From a checkpoint of a small transformer trained on Wikipedia: 10 layers, MLP 832 SwiGLU.
MLP neurons of a small language model. Each row is named by its layer, matrix (gate and up: input weights) and neuron, and shows model dimensions 176-303. Each number is 200 + 30 x the weight over its row's rms, rounded and kept within 0 to 999. A neuron's up and down rows have the sign that makes its largest values positive.
After each neuron's rows, "fires after" lists the tokens most often just before its 100 highest values on Wikipedia text that the model never trained on.

L3.gate436,217,192,210,194,190,224,170,179,190,166,230,198,184,208,217,235,208,199,225,165,175,225,126,223,202,208,177,179,186,173,179,198,199,206,227,176,188,192,176,229,205,227,154,201,198,171,162,180,186,150,227,189,230,236,189,157,235,219,190,237,235,199,231,127,140,177,166,143,190,139,192,243,229,200,191,241,181,180,184,183,198,175,209,167,240,191,269,195,182,216,222,235,235,206,194,214,215,220,200,210,199,215,206,125,182,244,202,126,210,202,172,182,217,208,195,201,179,187,190,241,199,222,179,115,240,234,202,190
L3.up436,170,227,199,206,186,177,203,155,205,173,207,246,210,178,255,203,227,202,194,166,160,193,173,252,196,174,247,223,166,220,186,159,273,144,176,181,184,194,174,196,178,231,224,201,222,150,176,185,222,173,181,197,209,179,161,171,242,215,200,180,205,205,236,175,239,188,179,219,222,185,209,149,169,230,196,214,189,186,228,160,181,236,188,217,171,188,248,173,196,225,284,170,178,143,209,206,240,219,182,225,169,202,212,166,194,228,185,188,237,233,194,188,192,155,193,229,223,179,276,226,206,171,199,182,156,219,167,144
fires after: " the", " was", " name", "The"

L3.gate806,209,222,206,186,132,228,183,218,183,180,216,220,174,203,192,197,183,176,245,179,228,236,164,231,209,208,174,184,190,217,215,172,224,231,165,228,249,189,194,170,212,146,172,211,238,249,230,151,156,138,191,195,184,189,175,204,206,188,219,140,163,163,193,193,184,212,267,261,216,213,176,151,139,235,196,203,172,294,148,229,229,181,244,238,214,220,220,184,220,178,195,205,188,178,163,182,215,206,214,203,210,213,169,254,176,234,202,208,250,252,140,240,212,176,203,190,186,243,225,182,227,233,167,191,183,171,215,192
L3.up806,232,178,196,192,214,162,179,215,237,225,189,146,213,217,198,178,227,215,210,180,228,234,190,189,182,204,196,239,165,238,237,196,245,210,229,216,153,233,133,163,178,219,209,193,233,171,243,200,231,216,169,188,163,208,172,248,186,172,201,138,141,204,195,240,191,219,135,203,166,175,151,224,189,255,202,216,209,180,186,203,200,181,237,176,187,193,227,241,172,222,158,197,229,222,179,178,233,195,227,186,206,138,183,241,198,284,150,217,199,263,164,179,170,245,214,247,190,211,203,194,140,220,217,149,198,205,252,182
fires after: " to", " 15", " in", " 11", " In", " 16"

L4.gate332,179,233,189,183,156,240,175,131,234,219,248,184,219,207,213,212,182,191,196,161,164,212,203,182,184,150,238,177,205,188,206,204,198,165,145,273,241,151,204,218,164,170,171,232,183,171,196,251,185,194,208,168,165,239,165,171,116,245,192,189,153,243,170,203,176,131,202,207,213,197,184,178,176,209,183,171,216,211,173,134,207,163,220,234,188,192,230,202,194,183,219,147,183,172,173,160,236,238,253,228,254,203,185,213,191,204,200,223,156,244,199,222,215,209,220,173,263,225,227,204,193,259,240,191,260,224,203,207
L4.up332,242,206,184,219,166,167,225,202,219,173,175,222,194,228,271,227,230,188,163,239,207,150,195,247,283,176,237,230,179,195,241,226,159,166,264,237,232,144,212,188,179,178,229,253,177,217,268,178,187,242,183,194,205,232,122,247,203,201,174,206,180,163,183,177,153,162,194,203,205,195,228,227,178,208,191,210,214,164,216,240,210,231,224,171,245,208,168,195,160,186,194,207,146,195,194,223,168,224,211,182,171,186,166,235,203,236,221,208,260,237,160,203,234,198,190,180,201,227,198,213,204,160,187,168,206,167,169,216
fires after: " the", ".", " Hot", " Top", " |"

L7.gate292,224,240,166,196,192,227,226,208,174,249,258,203,151,218,222,183,198,210,144,212,235,188,215,207,173,186,189,216,182,196,215,233,228,193,200,163,155,228,200,228,164,244,184,204,183,240,275,203,273,219,155,210,157,158,196,243,257,188,237,174,176,203,248,209,222,170,200,180,210,217,248,258,171,217,151,201,206,210,223,202,163,215,246,180,239,185,209,196,195,216,165,204,198,199,218,240,157,206,199,199,186,165,194,191,214,201,169,141,176,185,200,177,216,203,169,181,199,239,199,182,170,181,221,255,220,207,173,165
L7.up292,181,210,174,182,139,213,143,220,259,217,195,195,240,193,174,194,213,164,258,162,168,199,210,202,211,185,242,204,161,199,147,222,194,222,195,261,241,208,189,201,184,236,178,229,266,178,173,184,198,212,188,204,229,239,250,263,192,213,198,134,215,187,155,235,141,196,214,254,205,186,223,180,202,220,179,233,202,206,153,214,155,201,207,224,166,197,236,235,198,199,182,227,192,187,191,196,234,157,201,239,229,169,215,176,174,176,240,231,193,211,242,190,182,197,200,246,169,166,197,162,142,261,200,213,212,242,213,195
fires after: " (", " m", "^{2}", " (1", " g", " p"

L3.gate21,258,163,197,217,161,174,244,175,208,190,183,136,211,229,193,285,205,165,204,181,252,163,155,216,214,183,246,218,192,182,230,232,184,203,203,218,196,136,201,211,175,222,195,173,208,221,213,242,184,249,213,154,224,226,168,158,177,217,192,216,227,195,196,220,254,194,173,180,199,219,200,220,218,218,205,197,170,163,229,164,158,204,213,191,219,240,134,214,205,201,210,229,216,216,192,194,208,191,180,235,171,202,175,227,220,130,238,209,229,222,128,175,246,243,180,151,203,216,179,208,196,188,210,193,175,195,213,186
L3.up21,193,218,186,153,235,180,200,166,213,193,162,204,161,192,205,170,224,243,213,237,174,216,235,230,200,219,173,168,231,184,182,197,198,234,187,236,179,217,197,184,165,235,179,190,200,138,196,185,204,196,153,185,184,187,168,189,260,247,209,208,221,227,183,205,219,206,227,159,167,217,225,185,259,178,148,209,158,168,199,207,187,134,194,188,195,204,261,126,212,234,180,226,215,206,156,171,205,186,207,260,149,178,183,202,159,236,186,172,117,222,163,164,229,263,174,195,149,206,157,223,225,199,168,181,252,192,175,209
fires after: " to", " that", " whe", " who", " which", " where"

L7.gate33,170,218,140,184,193,277,176,201,186,198,266,190,196,190,218,220,203,139,229,212,223,214,209,192,225,192,180,243,191,238,206,211,208,198,205,236,160,249,183,228,202,176,231,176,210,173,248,199,145,192,200,157,212,190,213,239,193,137,241,178,227,212,200,225,210,157,186,194,225,196,205,167,226,191,149,218,214,208,194,168,226,181,205,166,169,87,211,241,163,177,120,251,207,187,188,222,168,273,215,182,211,199,203,150,205,179,182,165,236,232,176,212,191,145,169,187,234,246,220,212,214,196,226,212,157,186,211,202
L7.up33,165,237,168,214,155,188,223,202,262,141,175,172,211,208,247,212,209,198,213,259,173,206,240,160,182,235,185,190,201,162,196,174,191,216,252,199,176,179,165,220,171,234,205,198,180,217,208,191,198,209,198,221,258,212,160,232,207,209,164,205,178,205,185,202,240,167,187,172,210,179,250,237,241,192,179,187,160,149,217,199,151,284,186,221,129,171,201,188,162,214,236,233,216,192,223,232,234,208,235,237,186,167,222,197,105,140,223,132,216,198,217,215,198,204,203,192,191,252,250,177,216,211,209,202,189,176,210,248
fires after: " |", " 1", " 2"

L3.gate173,212,118,199,199,222,265,201,228,167,248,235,193,208,248,214,183,207,237,224,168,206,189,99,181,197,192,202,180,214,220,202,176,237,210,226,191,266,220,188,203,198,170,154,261,205,173,195,213,182,153,197,221,201,234,207,177,124,199,219,155,129,226,197,181,214,179,222,218,187,160,182,175,241,252,201,230,230,181,228,165,209,161,250,177,183,208,187,165,165,204,148,200,206,236,177,180,237,169,182,231,241,224,125,201,213,210,180,178,239,233,137,172,249,199,211,207,192,175,169,260,181,206,157,190,227,203,254,175
L3.up173,206,185,179,175,236,141,207,179,191,207,196,221,201,146,150,234,227,179,235,209,243,287,194,209,229,183,191,235,165,216,211,136,197,204,156,228,199,193,163,235,193,203,185,161,138,205,240,174,228,220,200,208,136,199,209,183,247,256,174,207,190,185,190,135,218,243,213,158,149,178,197,152,181,224,150,197,208,192,252,193,171,202,228,209,220,227,179,211,241,251,244,202,201,159,214,199,231,196,220,265,183,210,223,214,220,202,204,180,240,183,154,221,215,243,226,177,195,220,168,190,236,202,189,194,189,196,236,250
fires after: " the", " to"

L7.gate260,229,230,190,176,213,219,179,213,211,125,200,199,224,196,184,206,155,234,184,195,223,152,227,214,202,199,189,173,180,151,195,149,206,169,147,183,256,151,193,200,184,232,204,211,245,168,186,188,206,172,259,182,188,144,197,146,93,199,230,208,213,223,238,235,131,188,213,203,245,177,227,186,208,184,189,161,184,250,188,224,198,195,183,137,199,197,200,168,182,195,161,189,230,188,180,175,130,241,237,184,241,216,223,185,198,208,152,149,264,226,240,261,142,223,198,158,208,234,160,248,160,204,263,182,185,216,158,199
L7.up260,223,172,228,231,197,225,143,201,196,175,158,246,211,235,143,194,227,159,202,252,222,192,243,231,233,192,261,207,206,191,190,178,205,206,210,151,202,209,234,184,222,201,179,224,160,203,187,155,217,216,201,200,210,237,224,210,170,209,239,171,204,208,197,154,197,168,216,167,243,238,206,212,230,256,149,198,155,172,198,244,183,233,147,198,203,166,181,173,173,225,233,210,206,181,219,202,254,195,221,161,195,249,191,239,168,233,204,179,235,212,193,210,238,248,168,212,235,182,185,177,222,151,247,162,237,182,177,197
fires after: " |", " No", "|", " of"

L3.gate97,210,236,218,197,218,185,175,241,151,165,193,178,146,149,167,241,208,169,201,204,209,231,201,238,160,218,183,183,189,200,179,151,189,197,218,185,126,204,190,197,92,186,182,221,215,221,236,185,240,171,185,196,211,236,200,154,159,218,228,164,120,231,227,255,216,172,240,163,213,174,207,210,180,208,182,212,183,177,198,210,223,195,189,174,223,206,250,183,230,204,167,209,246,224,180,188,212,174,258,211,189,244,223,166,165,161,180,162,232,190,202,271,158,255,216,217,182,267,186,259,164,206,214,190,210,237,166,236
L3.up97,152,204,191,189,186,195,155,181,209,184,248,133,184,238,219,165,189,160,219,214,250,224,268,240,227,233,177,224,209,231,207,156,253,243,197,192,153,208,227,192,148,236,189,241,191,227,197,175,198,183,175,160,214,166,218,227,193,197,197,165,210,209,202,163,186,226,185,238,208,147,198,197,191,163,226,275,167,186,229,138,170,220,195,200,181,221,187,179,224,221,166,210,205,162,217,151,256,233,189,190,201,199,184,233,197,175,242,154,188,205,237,177,199,260,191,159,232,217,211,184,220,198,261,202,208,270,191,170
fires after: " |", " the", "|"

L3.gate586,179,183,249,213,174,253,174,181,188,239,175,172,131,208,218,234,211,165,174,162,230,198,158,170,200,184,188,225,188,169,189,206,186,205,177,201,200,119,208,187,203,203,260,234,153,198,201,201,196,200,187,187,169,167,178,189,184,207,239,203,245,209,202,187,206,212,167,227,173,245,148,213,201,179,195,210,149,197,243,188,203,198,253,184,235,208,161,195,231,182,155,180,228,232,187,199,166,141,237,224,177,238,207,244,159,233,205,241,284,198,217,177,215,214,200,236,184,205,195,259,176,228,190,216,241,176,174,175
L3.up586,212,185,195,190,197,231,186,241,208,197,203,251,195,112,179,180,186,228,202,171,181,209,191,202,231,209,188,192,214,192,167,226,193,243,187,220,167,210,201,206,165,225,204,254,119,221,248,136,232,201,197,180,226,181,198,222,188,229,193,203,219,209,245,249,96,234,181,236,243,204,231,210,218,209,201,240,202,216,188,218,194,224,179,226,223,185,183,248,198,245,191,212,239,187,261,226,151,203,192,201,230,173,206,165,224,255,152,199,216,231,231,180,161,220,218,179,188,224,210,195,161,190,203,213,158,190,153,199
fires after: " ", "|---|", " —", "|---|---|"

L3.gate777,182,167,190,152,225,235,152,230,192,194,221,233,207,211,172,215,206,181,158,190,178,190,181,157,209,206,190,209,207,189,256,177,201,202,147,208,185,255,197,197,183,172,164,197,165,202,216,214,191,205,238,195,196,206,170,231,172,165,241,210,148,228,214,179,177,264,213,186,188,213,235,126,208,193,206,175,228,169,185,231,199,155,254,199,166,182,242,207,141,196,172,270,163,213,191,224,213,241,185,229,190,200,198,247,158,240,233,193,255,265,220,150,233,285,181,162,168,251,198,153,120,192,223,172,206,195,200,225
L3.up777,198,191,225,169,236,225,176,268,161,179,168,188,213,193,158,195,160,179,181,252,198,211,163,204,151,176,197,169,230,205,214,182,178,150,230,148,201,171,208,199,191,217,170,199,227,182,198,248,216,233,209,261,260,216,243,208,204,97,175,213,232,242,238,208,196,180,222,215,185,225,247,193,222,188,209,182,246,204,243,216,221,259,134,187,237,224,163,166,237,216,229,158,154,212,218,210,180,228,243,170,221,221,162,187,184,158,163,182,244,187,216,162,147,195,172,209,204,224,202,195,184,149,184,215,187,231,176,230
fires after: " in", " on", " making", " do", " for", " of"

L7.gate656,199,287,230,167,198,220,229,219,197,214,228,186,179,198,227,230,179,189,179,238,175,186,194,193,141,244,211,266,253,155,219,181,249,163,199,198,261,169,148,191,211,233,222,171,229,208,129,149,157,212,237,183,216,188,198,213,263,166,158,172,214,190,231,215,192,203,182,175,202,221,161,205,220,282,211,175,198,201,194,187,183,200,205,172,141,209,162,226,195,228,243,188,186,195,195,211,192,229,209,207,211,227,189,131,254,201,210,166,237,200,248,220,201,175,178,227,167,202,152,179,267,209,178,188,212,178,159,199
L7.up656,278,190,203,171,157,209,193,197,195,210,205,243,208,175,183,154,168,170,225,140,185,195,205,247,174,195,202,225,185,265,171,168,232,210,225,196,187,145,138,209,214,183,192,224,145,220,213,183,168,179,240,156,216,224,260,167,228,195,227,158,177,164,189,206,155,195,208,238,183,222,238,285,191,221,138,258,146,197,177,257,190,239,186,212,168,187,247,218,209,197,207,221,198,221,179,186,177,201,225,284,246,206,186,196,186,190,188,222,176,233,219,238,208,243,185,157,169,205,180,215,199,175,221,164,176,134,175,198
fires after: " |"

L4.gate389,212,226,195,155,165,207,226,194,168,223,221,188,220,221,132,205,193,170,138,234,196,213,188,200,220,168,197,220,191,257,190,224,241,182,144,235,177,293,184,164,173,172,147,204,194,209,245,233,235,211,191,132,168,205,195,158,186,175,192,162,224,187,266,200,214,239,191,249,232,281,234,170,182,217,200,182,195,214,154,170,178,171,238,231,246,131,203,246,223,226,215,192,161,212,232,241,204,175,241,214,209,197,155,208,197,164,194,186,204,272,179,244,174,248,154,168,196,269,191,185,217,219,246,203,189,152,230,191
L4.up389,178,167,221,149,189,174,209,245,171,207,194,157,240,216,222,183,221,235,150,234,215,199,213,200,171,181,276,187,185,253,219,201,205,195,178,185,211,208,146,171,227,128,181,159,177,166,209,201,215,236,243,230,177,213,229,190,202,132,199,232,256,197,201,181,230,223,169,218,203,216,231,197,214,178,246,215,274,218,165,195,213,182,222,239,180,225,222,232,225,168,174,168,163,217,193,167,175,206,193,187,233,172,185,209,182,193,219,191,219,247,195,215,173,215,222,154,206,174,183,213,198,218,169,187,177,133,174,186
fires after: " in", " the", "In"

L3.gate644,214,188,156,133,243,235,159,220,161,217,207,202,211,242,174,213,212,175,140,214,206,192,146,145,115,234,216,193,162,195,182,146,205,162,212,149,173,184,172,228,214,243,190,205,204,248,199,218,179,209,218,203,228,186,146,229,205,201,222,192,179,140,216,177,238,231,180,234,178,200,181,219,152,158,210,195,157,253,213,206,213,181,237,189,199,201,204,216,237,224,221,221,142,244,219,194,269,162,214,184,218,235,218,202,218,186,258,163,243,196,194,174,193,215,210,160,236,247,195,171,212,222,190,233,258,195,189,179
L3.up644,197,167,203,160,227,228,180,210,183,161,214,232,212,162,220,204,246,253,183,179,213,241,170,135,228,174,197,166,137,226,224,197,243,165,153,234,199,186,180,217,183,204,156,173,223,236,181,159,193,211,203,176,141,220,219,216,160,205,172,217,224,238,177,251,143,246,208,222,201,242,159,233,231,208,182,176,198,194,150,266,179,224,207,221,221,191,220,175,155,179,209,235,231,171,147,211,190,207,191,217,203,219,219,236,209,176,206,249,132,188,197,211,215,185,138,203,156,195,148,220,203,254,169,228,227,236,229,240
fires after: "\n", "|---|", "|", "|---|---|", "s"

L7.gate766,169,256,207,226,157,200,180,201,220,256,212,141,251,200,191,183,227,192,198,233,228,234,198,237,225,227,196,203,222,192,208,240,206,225,275,217,204,133,224,215,177,213,197,212,242,178,208,167,162,137,191,225,164,198,229,186,184,199,232,183,133,193,214,231,245,204,213,151,224,164,197,211,241,223,167,149,269,173,215,179,204,170,235,213,216,194,165,177,160,215,204,230,195,177,203,200,186,220,247,220,171,232,172,204,184,245,201,208,235,185,207,198,258,218,194,165,240,228,173,211,252,229,221,180,223,202,247,137
L7.up766,185,216,177,213,230,201,174,205,170,211,249,177,185,195,187,100,230,159,198,237,188,242,257,193,236,203,158,185,235,202,273,214,205,186,189,213,167,242,182,216,201,232,255,158,180,228,193,174,159,214,207,257,201,215,202,191,146,187,235,225,234,204,173,229,198,219,207,237,231,233,277,193,205,200,189,227,168,206,279,155,235,172,191,221,201,223,203,200,197,223,152,195,258,215,188,166,142,198,176,242,183,251,233,202,177,152,182,155,221,196,210,170,186,197,193,204,194,224,195,190,193,187,222,187,184,228,251,196
fires after: " |", "-", " d", " –", "|"

L3.gate60,234,211,243,188,179,197,164,189,178,228,196,217,222,176,209,183,197,216,178,219,188,215,244,183,228,256,189,245,229,191,200,232,242,129,219,167,246,179,248,254,143,254,178,210,226,177,186,245,154,192,239,155,164,215,244,152,213,248,168,216,180,257,262,245,177,173,183,240,228,151,168,254,202,204,184,189,167,194,228,170,166,212,182,220,172,237,212,212,191,170,237,198,237,177,216,183,207,175,235,240,168,245,226,143,190,215,249,179,224,205,143,212,222,139,248,211,162,225,240,219,218,132,213,179,202,151,220,177
L3.up60,198,154,187,158,133,215,224,269,176,227,177,178,221,168,160,173,245,211,162,170,214,231,242,195,193,177,216,205,197,212,188,224,175,208,224,238,232,143,182,235,159,156,171,174,209,190,185,266,198,182,208,197,162,158,203,198,229,202,207,207,193,246,182,185,216,199,245,202,177,213,194,185,155,230,183,191,154,185,219,190,215,185,247,214,149,168,183,189,238,197,223,211,250,224,237,250,216,176,177,215,172,198,218,188,193,177,224,227,189,246,166,188,154,165,176,224,215,201,245,196,205,149,228,200,249,151,249,252
fires after: " the", "ing", "The", " The"

L4.gate789,172,255,152,217,184,178,188,255,179,192,274,189,155,153,176,210,180,228,173,170,208,217,207,200,196,211,207,199,196,174,199,174,213,178,207,247,184,138,157,220,159,193,201,161,275,196,203,203,212,120,266,157,184,179,197,166,165,154,252,190,211,157,202,198,254,228,236,218,156,221,198,143,249,185,175,213,156,250,170,188,258,203,183,242,179,170,234,202,215,173,239,180,215,153,227,209,216,169,191,216,217,204,197,157,212,216,223,144,274,228,185,236,193,187,194,223,216,186,200,203,203,180,210,143,170,178,216,194
L4.up789,215,209,212,213,222,240,220,219,148,181,214,214,182,198,204,210,142,194,222,163,159,195,224,194,167,191,250,197,240,219,151,192,138,207,235,140,221,183,179,188,179,214,211,217,199,156,199,242,254,175,212,230,246,231,238,179,276,231,227,158,221,181,256,155,187,169,223,260,216,169,238,255,195,194,205,197,198,196,231,179,139,222,224,217,133,212,211,185,177,169,196,184,202,187,243,190,166,191,188,201,175,182,226,165,180,238,177,217,177,226,227,199,176,184,198,220,164,189,182,180,185,191,211,224,219,213,166,234
fires after: " |", " the", "|"

L4.gate504,153,206,176,165,161,196,236,241,193,196,221,157,232,189,242,181,176,157,157,223,190,193,198,235,185,188,199,216,254,193,216,198,188,263,143,183,216,205,236,266,213,214,187,164,187,217,233,201,183,176,225,256,172,255,204,129,188,155,190,233,222,187,228,250,158,172,181,207,209,198,198,184,195,174,203,226,179,191,213,187,161,181,229,180,204,159,173,183,226,214,211,198,197,256,191,225,175,220,213,208,240,225,175,231,192,158,207,149,233,215,232,249,174,178,183,198,177,235,192,134,196,183,210,206,208,172,192,179
L4.up504,174,240,159,164,195,152,173,247,285,215,156,207,228,170,223,204,239,208,233,206,188,180,185,193,152,189,202,215,192,148,206,224,253,155,205,216,202,174,221,217,182,195,278,199,255,184,197,176,143,202,230,138,200,219,217,216,170,174,198,176,254,213,202,190,205,188,192,162,214,203,246,212,226,178,167,223,249,226,181,215,191,216,183,152,178,251,192,177,250,180,195,186,158,169,207,180,151,235,176,181,225,162,218,226,230,179,200,150,230,175,193,225,181,192,214,184,250,195,196,240,176,140,176,199,243,254,224,158
fires after: " 0", " 1", " University", " 2", " Peak", " |"

L4.gate567,209,200,242,124,188,247,253,164,170,203,195,169,158,195,204,227,167,173,198,213,240,199,179,187,218,203,155,171,205,199,185,226,211,210,217,184,148,172,212,184,168,192,193,185,175,218,221,206,205,205,186,164,178,208,143,147,263,195,173,235,196,174,192,222,244,156,227,199,227,222,178,157,209,199,179,160,219,171,219,237,167,229,164,203,177,190,209,177,206,227,171,254,150,213,222,221,207,205,175,225,202,185,213,187,236,174,207,197,225,230,217,186,184,208,184,243,206,210,161,283,183,226,225,168,192,185,254,186
L4.up567,196,202,221,212,197,195,199,216,203,220,218,155,196,197,181,200,257,211,239,252,201,230,202,223,181,194,210,212,211,207,250,201,200,274,167,205,165,207,207,271,173,153,168,291,198,177,169,191,250,217,199,185,135,223,211,234,178,190,194,181,207,178,230,128,217,204,192,215,167,181,225,200,212,195,215,243,211,212,185,186,257,191,161,185,196,200,133,157,225,248,185,168,156,187,180,183,275,221,187,238,168,166,216,212,205,217,194,182,282,164,188,211,223,193,205,193,156,215,182,172,213,171,179,199,204,215,180,143
fires after: " (", "-", "ed", "/"

L7.gate629,218,181,257,207,172,224,212,235,172,240,195,214,177,219,146,180,176,233,165,200,236,240,145,230,206,179,192,261,218,194,197,166,171,247,194,166,272,185,202,215,150,207,158,177,177,164,260,178,193,168,162,212,214,201,224,171,173,215,177,203,240,180,215,199,166,191,201,210,228,228,171,207,151,215,189,225,151,185,258,189,251,121,227,148,192,164,256,230,201,204,287,197,238,168,263,263,214,195,197,218,190,220,178,150,211,257,260,174,181,208,185,214,130,199,192,271,171,268,162,216,229,206,233,216,188,213,152,189
L7.up629,205,217,219,180,139,240,223,195,221,207,214,200,202,155,232,192,160,247,207,244,152,247,236,202,187,142,222,172,149,216,162,187,142,177,167,225,224,208,149,179,149,223,226,200,240,169,160,187,240,182,228,201,182,249,183,216,165,244,228,199,194,189,208,223,216,161,200,170,180,151,197,182,188,239,197,197,172,158,209,160,191,228,215,169,202,181,190,221,225,229,207,231,195,116,147,179,227,163,198,178,199,226,191,191,167,275,250,180,272,237,171,191,205,219,185,194,193,182,197,217,208,197,197,158,195,190,140,175
fires after: " the", " his"

L3.gate240,227,237,145,247,148,249,185,221,186,186,203,201,160,201,243,218,213,186,188,216,258,200,173,172,204,181,192,162,208,170,240,233,193,216,176,178,161,204,201,225,230,192,176,227,141,204,224,226,227,192,191,162,194,198,147,192,224,260,228,178,181,167,237,225,197,248,245,240,207,242,199,192,192,158,162,187,186,234,198,228,218,205,219,213,216,197,203,205,237,184,220,196,171,200,230,250,146,183,239,196,187,236,181,196,198,190,125,172,206,252,234,183,212,203,162,191,182,252,211,183,214,194,196,171,239,193,131,196
L3.up240,194,210,216,210,185,264,189,204,201,252,190,198,227,230,212,171,171,210,204,166,230,194,241,197,237,126,189,226,146,219,219,159,234,245,197,198,204,161,177,192,177,187,236,218,221,202,221,195,199,246,178,195,233,199,188,199,226,192,198,221,210,205,215,258,188,152,175,174,248,197,212,171,140,213,203,168,214,181,219,189,198,212,207,204,235,166,150,175,212,222,199,199,221,205,245,192,131,184,181,191,233,237,216,217,209,214,196,194,193,198,235,245,151,214,170,219,218,225,197,234,192,224,209,211,153,203,167,154
fires after: " ", "|---|", "|---|---|", "|", "---|---|---|---|"

L7.gate280,202,199,194,174,114,252,193,206,195,192,200,175,183,194,199,187,192,194,197,185,259,250,208,199,211,217,234,173,170,163,252,176,212,224,159,198,161,205,174,192,187,209,148,217,184,224,227,188,259,229,189,254,187,209,257,176,214,237,172,212,251,208,240,254,176,185,222,158,196,225,252,191,182,239,200,176,204,194,155,193,202,176,221,277,187,168,211,201,220,225,197,192,179,198,196,227,190,181,192,237,231,193,213,200,254,197,168,198,338,216,252,236,216,211,216,178,229,230,184,189,222,180,201,180,226,200,247,203
L7.up280,207,245,198,168,175,226,221,203,128,298,224,208,162,222,156,250,216,151,255,180,151,228,223,161,205,189,232,227,212,220,186,231,178,195,165,228,170,208,205,221,181,189,178,173,195,234,199,222,199,238,187,176,183,189,196,179,181,219,200,232,182,200,206,210,248,205,218,211,218,194,181,197,191,194,194,208,221,157,154,168,203,219,203,254,213,183,285,210,225,222,184,189,165,159,198,198,254,190,196,230,203,186,201,236,216,179,201,194,240,197,220,186,166,193,178,252,202,190,142,225,226,173,185,232,171,193,222,145
fires after: " the", " ("

L3.gate636,196,195,219,188,228,208,183,187,209,229,207,219,187,194,199,162,198,169,231,216,182,170,209,216,225,178,218,199,166,172,224,190,160,145,179,219,186,183,171,220,246,178,186,226,208,193,176,212,200,228,193,179,224,238,200,192,188,185,212,185,202,232,196,179,218,166,250,180,221,222,194,229,150,191,177,163,167,188,220,143,230,148,221,207,236,152,219,160,262,193,185,160,233,162,170,206,198,180,210,201,221,222,165,118,206,176,177,139,224,177,200,288,238,182,233,239,202,225,187,258,226,210,212,162,210,165,161,208
L3.up636,165,173,212,211,221,221,175,193,195,141,208,193,231,203,192,214,220,201,193,225,224,180,178,196,176,157,229,220,167,238,215,194,226,201,217,192,243,216,169,164,158,176,211,211,173,232,154,179,188,256,202,286,260,222,180,234,251,200,203,215,201,259,235,225,267,169,183,194,225,194,219,220,181,178,127,183,208,219,247,205,186,220,231,120,161,240,223,198,158,173,186,193,230,184,251,188,199,169,221,248,173,185,176,209,200,184,194,211,164,233,181,209,181,203,208,238,220,204,244,195,204,186,178,205,222,186,198,233
fires after: " the", " The", "s"

L3.gate204,190,153,222,174,185,203,239,168,194,191,167,223,168,225,181,244,136,222,214,166,192,230,193,160,176,211,220,213,213,137,184,255,178,211,200,187,203,206,232,220,123,193,164,210,230,164,231,247,189,185,209,214,206,275,203,242,175,229,182,167,198,192,285,182,169,115,225,225,225,216,195,242,183,222,220,237,207,264,179,220,168,207,171,180,180,159,204,212,215,156,133,211,163,205,229,219,165,163,209,184,243,182,149,138,203,243,158,185,193,215,222,225,257,180,219,163,151,204,170,183,219,208,168,134,205,197,199,190
L3.up204,194,164,174,239,216,213,159,143,163,218,181,147,212,200,187,208,196,210,201,168,146,249,179,165,195,225,148,195,217,220,202,210,153,152,190,232,200,210,192,207,172,223,185,173,219,192,226,191,194,206,231,188,176,214,192,152,245,221,242,191,223,219,227,166,202,207,252,188,127,225,162,234,219,180,191,170,205,246,180,224,146,235,227,205,162,182,234,238,177,193,173,210,197,176,162,188,166,209,195,252,249,240,163,125,215,269,208,186,207,221,206,190,237,241,152,229,155,217,207,207,163,199,227,190,241,178,179,206
fires after: " the", " first"

L4.gate476,229,193,217,178,230,207,201,157,193,173,241,203,127,208,209,171,190,186,218,182,225,211,195,177,164,238,192,237,185,225,165,219,201,223,175,131,156,154,238,223,231,206,189,183,190,217,206,231,219,175,197,184,189,219,146,111,181,259,242,215,209,202,223,194,202,211,213,212,222,228,193,221,219,143,181,249,206,236,174,223,199,186,223,237,169,209,196,217,227,181,202,159,201,263,254,232,185,210,239,203,237,231,170,131,207,192,232,164,209,264,140,188,239,174,203,191,186,230,244,254,201,157,179,178,211,149,197,198
L4.up476,175,184,221,185,185,229,177,186,151,278,140,183,199,238,177,178,152,191,249,149,237,173,191,199,235,226,231,209,180,255,207,204,251,235,204,157,172,159,186,205,261,207,213,185,206,228,217,174,241,196,183,184,214,173,207,154,211,219,237,221,198,180,174,130,182,205,239,214,195,214,209,189,199,168,188,253,194,179,204,184,238,230,196,226,227,192,246,166,214,189,162,174,226,170,153,175,174,189,189,199,240,168,221,214,247,168,202,184,185,202,172,188,243,246,219,268,200,182,230,221,169,174,158,215,214,236,190,204
fires after: " the", ".", " The", " most"